From a checkpoint of a small transformer trained on Wikipedia: vocabulary 8192, RMSNorm before each block.
MLP neurons of a small language model. Each row is named by its layer, matrix (up: input weights; down: output weights) and neuron, and shows model dimensions 112-239. Each number is 500 + 25 x the weight over its row's rms, rounded and kept within 0 to 999. Numbers have three digits each.
After each neuron's rows, "fires after" lists the tokens most often just before its 100 highest values on Wikipedia text that the model never trained on. A number after a token or word is its count.

L5.up365:508476492541459548489497503447493546512519535540506500441509511516499503510503490523559486449517493472508490488487502551520510492485493499500490490549524503488494517529475478538487506544522492508493563537535472489500507543476499508467488536504485492491516487516476473531512510452486513489506481530467491556511498515493456491516460533509510450489462493474530509539491470493520513557520
L5.down365:470492534469495475527550498450507491513520482477512518466552507475457518533484477495522497524480462519508510524507523501525501523529473516493496487517512485541488535532488497497446516535469535514441456516539501505477504526505488485510495537514516498493504497444544516454536496521495473458555443477507509567520535465520498493509490510503544457516511477521501511480515490497512517511509
fires after: " |" 27, ";" 14, "|" 9, " the" 5, "," 4

L8.up409:474497525486507479433492493525457503520475454538480509498511506477479514532491465505477479442481502505508525525483500533524497515481526532481554463506495551510509474467562496463483481524487517483543500480515520512491498501504510505507501483486505490504507551490477508479483481512466499488501426521501514478497506486524487482498523520491519487507483506536472481526490467517507486495543
L8.down409:495492447511477460458474488492517489503505532483461477491449497488554505527503488516520494532501444455553462534508477508517532498530494489532470492527536501506507541495517535468488516491464477507510474535505488532465478500479511473523517562465502590472531487532557504496517515528489483530471524498523512538496462487512526490494499493484428510481510514473487466524502478520530488553524
fires after: " (" 49, "CE" 5, " in" 4

L5.up720:537504494487511491521485498446486534505438555473453550505501510522474518519491525508532548502487482487465525488521490499469487519522494536507506503472537490464490521452503497481432474549526489503461503483451426406492524511517512515480507506517490493496507498491491519515525502510505526491517478556508524544530473505478490516513461487531546496482502517491500487493503479484501463470462
L5.down720:493535479505464539481495504495444489500527478496523486496519507473533486496497497503443504509527526462512505524488492507553521541518457516513554508479501519518504519450517545508489514500429542521520529490472501486415505500485509506523510521493501510465539502521453518485464505485530544504466508483455497483507509480497519462566528495499447507511465494492541455512552508456480521521494
fires after: " |" 64, "," 7, ";" 7, "–" 5

L5.up90:484513474520512536488488501496508542482521524534473504463496502506485503523474497500491499494533528473517515515474489575480489527508486480453483469505511528435506492512499466496491491485525470513504477453495488523523475544489442516529475564458474508468484514511529540500555463515530528509446518471512459524461519461478478494518516501495483531498455487481495542543493508562512489501434
L5.down90:485496482520543507475530497507510457498493482540478513478502508475539495487539514557501482515505458524530486505472524502500483456518471518539459483481443465528471491483551482500443481436457487458494506524481509495489520495487479497464527514532530478507512496530475540488550460492494473490511507481481531521486544517474499519491469503507514501479532478493451533486521518502494495542513
fires after: " (" 15, "–" 15, " U" 14, " +" 8, " |" 8, " −" 6

L5.up656:539516484532529539540487495491463532538471520496445490499493460513524476520536498517499486512507504511522494469505474512469521550484476504453502490475543450476495471490543515484595492488510486482503470474515524526508517492506481513450503508517455505490519533498515498484501488504490469441454507448514474465514490490480531482489465485452492529499485540492557501466490522503488491462467
L5.down656:526518457556508526433498491512540471444498570494510506503509508572454499532490506492467523533511508504494498496470531472485527557507483466493483487489448468523503487502537491464487464470485505499507472530507515495505500488490487493482522500518501485489523500561509492480525462514489539495519540453492508480549472481474501514514499456474493523494481484472520487523471526535508502549486
fires after: " |" 43, ";" 18, " G" 4

L8.up913:511499507491519534490460477529520493532527484503505499495517505483495535498486493497463558458510526522486498512512498520521503498471488510512545447523513523516500522474567507463474482544451504495511515540517556478506538516511510501477516466491518500498518514507512506496485529511540503470481504457484495459503528477541492506522503471499518528515484525482481453513470566520488531472511
L8.down913:511533498505482492487492497436530486502508559494492487522407508504479512522496479536536485518495483483534441513528443505533517504444514490531477522540499543527535554502509515479503483499524487500477528513501497489503513494440511470522564564520493530483537474529525520507513509512495485507484528490515511533463473518510509541486494499457456503462534489477478491489514513533539525533507
fires after: " (" 44, " and" 6

L5.up795:519473473535491516539499477486510488489520544489492503515506482482505497553511501478443453493499487520497501477469507520498506512466541518512511472456501469510467532478509482447524462542497469513505520470501518502478486510506461495465500481516521494479502520489493495474524474443520532437481491473496501518523540493497533514518456498502511531471486562454474512495477449480495515495495
L5.down795:528522483508496552522497497519513504489563537496583492508488520532504499512494485527511499527484516482526470509495513465504479474483491492514522518480510563498523491523531497513491478485511478513465508483478491512483474464502481505524515502527511501498456509499481500495494510524488550492492482455448530482528497472495534465489539446445467479509523460528485519479531489524517509538492
fires after: "-" 45, " |" 9, " (" 9, "–" 4

L8.up225:499505488492512511517464505560565494507551490508544499472500503517528495517510549502514471500454521477517525483519488506495520507519526500503482551525476475491516487464472467480500480524526522501455472536491519528477505517504434495473500511491463495517511497474440500483575494493502508538485529514517459476506594527464495510550493502485501522469487516528461482526496510553443505518524
L8.down225:463473529524482475487494492503521471471518513475525493489532484506517508525521481446524498486517490519484500482463518516510422495523513543479502505498534468504523488493536456484528474503486527529515511492503504476535495482456505591496491465533544358480505533494490510496483529499457495495475487493506483489531525516488498476485481483478514495539520481487490522463475456493484498480497
fires after: " |" 51, "," 8, "-" 6, "." 6, " T" 4

L7.up421:487484443498556542464503451506480503489514523512542494501515534482528526510484485486478498521489477495525469435505457478550502531459494523520505518512527535543481507504496474474508538548454495520480493537490497496508507461483470488483501522504501493501475522455509494490504529482488471446542534539498472513544493505538471491468514495507484539512519481546502479562549498516529527470502
L7.down421:545485534488531517493500504478490504526515512552461555519512474545546476462474550479489533506516551510522515527515444473519497523505477506481511488525522473529474522516494489540523471488484524485529475532478514511540488495508502494511514488531459532556507501461525553488477484486497495505518508529479457548501502534503496508477495509474530472523518510540549530518535491570479508503551
fires after: " |" 28, "-" 23, "|" 4, "." 4

L5.up86:548514515509546487498495520539493552495516503543531494453507459485497535441475446499552507516497525491502540462491431528430512501574523517468500545525526465453486479447478486495499497472501470470508511535449497493501509520514447495525484513480464490512514522514447522524531511498474529503504512519519472539478521476435449479513490494509520513480497521463526473529519535511509504465483
L5.down86:455512521510495451535515523518512466539503521482516488514485531512474523484523490497502515534508489531484502540522502475508507529480508497511483483504476517543526456528487481520510484464473470487505484506532554540467513478512519536482537546510511498495554452521487514457470471513486477514502493502464545501483486512483470513546485534491542494524500486511504475470470523469471495511522
fires after: " |" 33, "s" 9, " of" 7, " –" 6, "|" 4, "." 4

L8.up733:513497542483495508523470504463504519562521461505478504498502511491460528522529503517507484465519462496537540525481489503480508486510482516544493501547498504538500495468511493523483509539527527489546530531498419488489522495514504494520499495500535501492514515551522481540484509526517485461536498497526502509463515486484505495513560506465538530543499503573482501492484504489476514531535
L8.down733:488515492486497489481501469477481453503483517516484502482450488518569474500496482529490499500484497502488488489542544513517559528483508467500494522497513515489501529488511500482484500466471500497523477493486528529469495512461488436510509524499477632453488516508533515515477494519542549515509504480512505517461488494483536493472496487489407504421537500482517482491508506489535513512464
fires after: " (" 38, "." 9, ":" 8, "\n" 5, "CE" 4

L5.up413:512502503552490529494497533507513531516478504512491524463500486487509518510533536491472495462500524485518520535445497532497493494505504502454545523508519518505500488482479461489533464546498501455502523494518497534496504542553484512512498512502508498497473567487557485557524477516562511484492491497523502525503492483405480453481468525463512556488464499479492521472463517539549531488480
L5.down413:492486554497519513484518527495483482457523504544494517480529510472484478511518503525520484528499480499533510478488500486535533518459546508562492460530463493558464507509510442465487508476450505476492490510513469462471531518520475507491491512511530472517455494495526499483503483547483493494521513468496528515552508464460516537492468503507529490535445477510481486522500521564475513514485
fires after: " |" 50, "–" 12, ";" 5, " (" 4, "19" 4

L5.up881:527521506493490489520490528553480516475520483503491482507507486512497475502490478502524575475505484485524530439509511520508498465555510481500505488491530514490537498514465505519557508475553474469507504515495506519527541527521468511477524491502453512503500484491511526504538563515523508491486560510494468468488571506429514484500501519496512496514481539483525497492463540524507492487494
L5.down881:484502546497521492505507528536531501517471531507503520506558503522516486515491515525455522535502441520489483526492467490506502541480517460503481461467489475517480517526526562532534520480496526455512555514484476489459552484493536560484522477498460521474549515525518471497448520518497541523514487494528538509513487499462475558509507550533537522509486505495455544524460538487456499531496
fires after: " |" 72, " –" 5, ";" 5, "." 4

L8.up444:487500499492466536509469515514517517540512552499492487520477510490535521481483491472516512451491493500518475501517488543478495593517491480543493482536462460513488489502531499493480438530506514499502531472471516499503508506507515491483521543545496486493495553492504525481497462466494480509492503524536444502472417517451524505476509477491504547504471518487487494507487536547520490470512
L8.down444:490525512501502502476535508482491450496509510498482430498460480506529492464521474462502467488496499499522488491469536512509437511493541501489509526506504511529515517523524487499531466468476497470507473505494477507508504497500478587507489474528522442528558489532507492495491482556523491523512536553495528507525544470497490505512540514486529487480497527461522475521530487508481491498493
fires after: " |" 60, " (" 19, ";" 4

L5.up873:519501524488494509516454505542495510516511494464453510474488532502502478573519534520514514457477483468531484496488506522503502506513458447464544486424488496498485463515464501547569487493510460454495496483502514518544510494500480503514472507478512503503504520508486533536451460520517464500481501496496501519506491508491535484513498509532509517497510475541535487539495503512533504510491
L5.down873:534496492472505487478519501505527516436506480526467473523511493527510524475512472525468546529460454494531485478486486508507483513498507472454465505472475509515476507542530520490514501528483520448490480529492504498523526482480502487483498523532505514486479520508538476457501471507500493460507502458527519523483476465484472509539498471506481489500483533534515517504502536505508505561486
fires after: " |" 19, " 0" 19, " 2" 7, " 1" 7

L5.up852:478488496474519523532515505490512519490557561478540494472507500476533558507470503490526479477488507513461481514470443501476517519547504522475523519490517510475547524513495493546498468524579462462514524474479475463497514541496470501527507512510526503505507544518499531473500472526514486455535501531483496523474481504464459529512464528499499515475510482477497495521491447495520520538475
L5.down852:538520509482514511507514433462467491489525545514501524520489483466437535502501459566494493513494470478516482474495511488462488530494475530499492489496509526543499489535484524565499466500493493529507480493476559484480513515501488490501517519495505485566484481511535521413511512508514500492475493498506494503485475512461515482535464522519462484502538494529488487492497521491528532506495
fires after: " |" 45, ";" 21, " the" 6, " and" 4

L5.up1020:506507519493506461506490514468482548527523518496525525447499498493474528522515525544555504496459505523511522478474479540491490528572510504464488513508495525457488477473487519491492487520516470461472478506439468519518525543489510500497500497528484488515509470526473494554490460496492515506522550480499493510491475529448486460498449522526530519489457551504492456471488496483505486515511
L5.down1020:498506500470481470507553513499513467471512492515483495503495524499454507499438487482498516571521456527507509527550478502510533519489480527507489481457499553541495527461503534513530535530452514499522507507515528509471539489481485522482488563488488525504570487501524510478486478495553503506497494504500524540505469460523521497517524513515455515494507464499537499460480528499489533542520
fires after: " |" 84, ";" 6

L8.up417:471493482515514525518475532506479531504485518543494497497504503498476520488501496501504522479495501463466503516467494491489504473532532463519549495547464476477517497510495494521473468508510542487484512550460490431564463495501483504524521536448491509488506523461481572511558501493510482521509484515482463490492493499495474500483505530476499485503474521509487516481463510501503447501536
L8.down417:478457501514516524439520492510498494478511488468511421538495474497496483504555516479527490476514484489517495476497581515494492483504514520516487492488500515479498453484488520481518500500467515535509455494515524512525531509486504547529503491508510472473556491531483543490510512494489499547492541528516522479500525467495513523521495479532506497514494488475492515530480492533497482511509
fires after: " |" 34, " (" 20, "," 7, "-" 6, " T" 4, " the" 4

L2.up124:523484519519486470507454509491487529502499502517488489485501572508488473489499560479476483494524525524479504537528503496498491517514513500506515496468497533539477494466531497488513494517497511512498503501497504479469498479402513472492502502583468522547536491518497517488487518499487510486488541493551473494493489507515521522497514487490493498435436512502491521510493476498503490504540
L2.down124:469515509484501528486506499485511495486484491485523527507442462484509532512499464478475492483480493487511512503490510506506602502516484475495483509512524503467500519517488513509505522486534491504499528495485508527508507500562514381500550490444533696473458472481497484486525496510511503511480467515470522501500503500496520479484520516501509504515548488511492507494527527509490497507501
fires after: "." 34, "=" 13, ")" 5, " |" 4

L7.up72:520512491524503496531509477505484527502492444510510489522509482549514505499501548466537512536486484515534471552483488482491495519477480514536509493500466481557518505460503490530518479493514482499532506500503472506498530466554557521520514540523481495493531520527492500477503494484470465495516517546572503491500535510468496533529491537493477460518476508517467478516474512500476555461530
L7.down72:516509514448521496526493490503513506464548511506506483517488483481522522505498550511525532503495483567481513460476508477508477530512534528530463481505540486507511504459475492533513486508469524503507504480501487464564525549527514451525456481491482547484513463526511556482475487529513492500528488506485487457496530493464508508533479486479498480553504506500522527522481490512475539504486
fires after: "." 75

L5.up145:550550478491538502510504528472492507500508540517442475473470509490492462489490455533531544447484482462497509462509547503481492507501466517471513518512525500498490493512467488474540526490516531503547514506514490493496489498514501505456504503473453498505522519483485523522532542501472500541519497518521479492502497481483536531461481501483532542517483488476530477509486512524521462497520
L5.down145:498517489513506487455485515457521480482490521476478477495518512516496529483497523497466503538524513524534498512516493493482488503510522540486503466493469456499515512472497517510522504514484503500467471514542538478481545534471507525505495503489497497474534521494505466511530503504494498466467502508448504503522466506494480485536535538547491493477485479455520477494503488489466481507506
fires after: " |" 58, ";" 12, " –" 10